{
  "n_layer": 16,
  "d_model": 384,
  "n_head": 6,
  "n_kv_head": 6,
  "head_dim": 64,
  "d_mlp": 1920,
  "vocab_size": 9418,
  "activation": "tanh_gelu",
  "norm": "layernorm",
  "norm_place": "pre",
  "norm_eps": 1e-05,
  "positions": "rope",
  "rope_base": 10000.0,
  "rope_fraction": 0.5,
  "qk_norm": false,
  "attn_scale": 0.125,
  "bias": "none",
  "tie_embeddings": false,
  "parallel_block": false,
  "init": "trunc",
  "init_std_qkv": 0.0337,
  "init_std_o": 0.00596,
  "init_std_up": 0.0337,
  "init_std_down": 0.00267,
  "optimizer": "adam_variant",
  "lr": 0.000867,
  "beta1": 0.9,
  "beta2": 0.98,
  "weight_decay": 0.45,
  "lr_head": 0.00423,
  "warmup_steps": 532,
  "schedule": "wsd",
  "decay_fraction": 0.452,
  "decay_shape": "linear",
  "final_lr_fraction": 0.0,
  "batch_tokens": 65536,
  "seq_len": 512,
  "doc_mask": true,
  "train_tokens": 357600000,
  "steps": 5457,
  "dataset": "wikipedia_en"
}
MLP neurons of a small language model. Each row is named by its layer, matrix (up: input weights) and neuron, and shows model dimensions 288-383. Each number is 500 + 50 x the weight over its row's rms, rounded and kept within 0 to 999. Numbers have three digits each.
After each neuron's rows, "fires in" lists the words (lower case) most often at its 100 highest values on Wikipedia text that the model never trained on. A number after a token or word is its count.

L2.up315:473485545470522540563583487404523530544429429432383439457529543460492591606537539414389510487503557553595543511467471527485531495463525528502600501481517491511543470488515451539438510493416438434534502526547508520561487405559468523553564516515488575507505524555566420571484567492529569510
fires in: "states" 21, "outside" 8, "gases" 8, "album" 8, "commonwealth" 6, "framework" 6

L2.up1563:529518584511476573444482514499571529584621455580532500461511553511450550555553511456554415454539486466525533550519526499403567514519484482511480570527462445482542486521560483488454497528431522482509454498532525610446550460505459530565563522514447543493530446487449559542518477507542490502
fires in: "series" 39, "members" 16, "forces" 7, "north" 4

L2.up1568:430494572509457500591565508409486455491523439464509473507423533468507552487609544468399450498459501450437468587474423554500445533521505628489450504470488555550467485516506481445536514473478550488461407472463446385468484458464481539492439508556555538485581441555652526512478589471458528541
fires in: "group" 26, "women" 17, "influence" 6, "uttarakhand" 5

L9.up1272:472547411531475510494535476478476465558492512519601471534607538473410579523572574494452434579570559417517368439380558499516564537503537470529536557456547430492613486560441491502570358529404496511604430463493526450492603462558528545534532531530487534509515411461491561455449533427455467521
fires in: "the" 21, "and" 17, "other" 9, "two" 5, "she" 4

L2.up1166:524557464443456497568522509597517528496392449416581554487559458528427503602456565403480554463479525461508473423445473478405556479536513513460459524608505426488526547501482407493452493477453472513512505427484621580558517505480451489555537515542537416578546430525526458465609444386493513575
fires in: "history" 14, "held" 11, "added" 10, "development" 9, "council" 8

L2.up442:444468578533436558450448449486534506534474417466551467535554481489467576564558561437404473581449531451517411480420427448462513577470513485520485437495485459584600496451553482464511472487498442505503537430467518500478531526526558457526557571528445476546501485544481504504443505406520488492
fires in: "state" 25, "city" 22, "times" 5, "acting" 4

L2.up1456:509509443536469544458564452628503494458376448458431492521413461489505466545584427499527431436505472526511480519512596498492600503484536495505485414463478475532502527415532451582487584451483556487466475515560464430485520480457475510561545501467436508474505591588548462488464529567535528437
fires in: "use" 13, "takes" 11, "entire" 8, "largest" 7, "leader" 7, "terms" 6

L2.up162:582462376551451419535510548513556566570527469500450588554488440457500491453507580505498555474522554514604533389497511515455463482419497442515467431526564423433481457451472456610464540509493494596511552422555541476475589532460468521485480528534477489472584398514510515490442575459520566442
fires in: "series" 32, "queen" 7, "researchers" 5, "than" 5, "days" 4

L2.up655:483496500552489542508474482462513540567524500515643525504475518477503500542527508530476375489515528485540565477501564516485541463449475628489442547510467561511471466449507528513432551498464493420580501536580490444473580397491524388422500518501464432518511501460446490594484570395457483514
fires in: "politician" 13, "army" 13, "win" 10, "senate" 5, "special" 5, "uttarakhand" 5

L2.up1853:490494525551530548586446433449493521453462466480408519491414489528435525529433536410441435460514468521536444474384501455564527465403501516489567424591497406535550526461437554488576501473459586625484478425463430521431450410547427536562513436467478547527550444470568528510461397483489543534
fires in: "pacific" 14, "field" 11, "such" 10, "changed" 9, "type" 6, "contract" 6

L9.up1036:468421500489385577529501528491532453499505541582537573583502571473586519622435457495467482530550460443564522571528519535472456565473541564530501461490558464525463511497441488431484478462475505553517481492457556494436497464585450475537579447551513540454451520489424563426497484543511573540
fires in: "to" 56, "later" 7, "with" 5, "the" 4

L2.up1232:482482522544513510587527586558509532478445537603501530485494462507537483505522446441463475634596456480488542462490529443537456520525485537470467524550490434505476480414568570553421477512406614539497448567585527486559502546477506411450537403500549560592453436536494447477500491423490502399
fires in: "period" 15, "germany" 14, "turnout" 6, "ratings" 6, "area" 5, "estimated" 5

L2.up1579:474447477527535446567412437533474493507448478510620546546461454530556450474420545579501486510567489541585433533513535562385363430564478481482588444433497533488503571494495467554477474448509434560457473495463476593459576575373458504510469406543516504437491446522559503412560503451520537483
fires in: "hms" 14, "gave" 10, "properties" 9, "sms" 6, "ernest" 6, "songs" 6

L2.up1688:530565569471497566574484494422432498445447477496471482534459455491559462519503493461517540594514486482436489538490550489480530501472503502513554534568503476512570381481556505553505516529512507565458615396442582389488567459441525519442487508545576441621537466614562420574531614422417511395
fires in: "well" 31, "however" 24, "much" 8, "shortly" 5, "hartsville" 4, "ice" 4

L9.up1402:480475468498507408474517483467516463580538489484538564528507491448484529547506458551506593519513568478517427551499505557458507537447548498562526499506501498564517439485508427456470450523539565509504461500556556379529583473477493531575554489523557485467513451579499502439526407459500533455
fires in: "the" 41, "father" 11, "that" 8

L2.up325:498478446429449504585460507504529466459512455398455430404510564536471510499481475423518577572472475527550561435504519589510575457465474490434445450548493510436626461539368480570436423532451535549499524450478544379547522536594551470405523486570508563533451503516500402510496446457546564589
fires in: "well" 30, "building" 15, "area" 7

L2.up1371:505545449465500591517603493500538486473490514453441491531499480533514470563528576438514544492467485549460563482456429509524473511514466465471533481486573448544509578494467524618516529497448580423398477565489468560514501499463529512574489419568569583564586607535584512399481441497446590542
fires in: "club" 31, "city" 19, "towards" 7, "nhl" 7, "hold" 7, "town" 5

L2.up406:562474533467501519479497566411557469511435462487460496501477431530461497484510584473561519532555503536448586552475568424539489375446509510461553390559619525444450509518519459551493418524476525509451517429492501533542533542452360399541520517565582476625483464446528519488491512442411488585
fires in: "building" 28, "making" 13, "authors" 6, "extension" 5, "development" 4

L2.up808:471491535449442469566455442531521479571370444505541659487527453517534471475512441521497433574510463429574576460551518500441563526397517570517576443507548502407536469453530506505506445471548485623488543562543431386510586482539474409546633515480443447468570535543516523542543552529457518519
fires in: "would" 43, "yard" 7

L2.up416:587541469458545482596543460453507480488484513508410566523492524485336463513535497572484576527475502421563596501541500451426537549424505485455482508541490444448492443415484609502550421546440508575419508551491521496535555489597431475444535501474427520562485514474543487533432479485494489553
fires in: "known" 22, "story" 11, "azerbaijani" 9, "public" 8, "barbolani" 5

L2.up1905:522527489366533547517623447550472520509488479414430584493479469550507525604488582468430512487519506607467524489502518473468457487518491545460476529588523527536485477446491507482522450536464455491423421514481544424481468491530465481473531452510560475586444542602559402524539423423493612516
fires in: "side" 18, "details" 14, "manager" 10, "teams" 7, "fiedler" 5, "removal" 4

L13.up1004:511531458590484499589475439483433375547473475528538549527586416541599508540456497530492595522523512510451540431506460609512554552520413522624459531536543438416582453443508436460416487450506505528555471486519414439453526451489478550445471513528460507524500502585491430515587625482557551536
fires in: "would" 31, "t" 9, "will" 6, "were" 6

L2.up1488:497481503385438523395538552421554520467398530444492416488420475461498417468554525512546515483456543572494515525584553463453508451508513508432499493502456463546586515548517394523439456532450552467476508485421434467478575513487452537455556442466508546478533497529469445490585459448428459433
fires in: "area" 24, "making" 13, "order" 10, "feature" 6, "location" 4, "makes" 4

L2.up597:532495538590403518431500393507528483447535465470412534571473513491496524594478510466505567497530533470446494613528519573467414477435494410513528459565464486533496500444413557566540458510511491481396575408456559485409514426511479513413578560579404500495468382408517497445491472477467563514
fires in: "year" 39, "summer" 12, "months" 7, "broken" 5

L2.up1185:510564512522475458470448564507547528547466494477556469549502462488469470581545468458442495621547462493431465447476496535549496568408479595509545555546434494599591547371460416481516506477456425510576527430488600440503518479491569560445464458588504431566395573472524466568445436493462509496
fires in: "east" 17, "council" 11, "development" 9, "india" 9, "community" 5

L2.up1482:553479417492496574509601462399490497541406412438475498537436523509522499530561386539411555488520529532504388477513501491387452406474455517475453539620555427541511447447475451502497396557466474494518431453508458486532491409461406508490483468599536541548471476494425472419500517473422483587
fires in: "than" 32, "way" 20, "conditions" 8, "noted" 5, "advantage" 4, "tour" 4

L2.up1658:550384389532423447445569504414507454599482412441355516493498512519415490551464472469466500516472565536473445508495491586459566382470573499488449443538578453481633415506464499503537429486504483472483534448530465425504528457509502546479615492582470559321500593534583535557543577541554499551
fires in: "chinese" 21, "again" 15, "advanced" 5, "carolina" 5, "rebel" 4, "drew" 4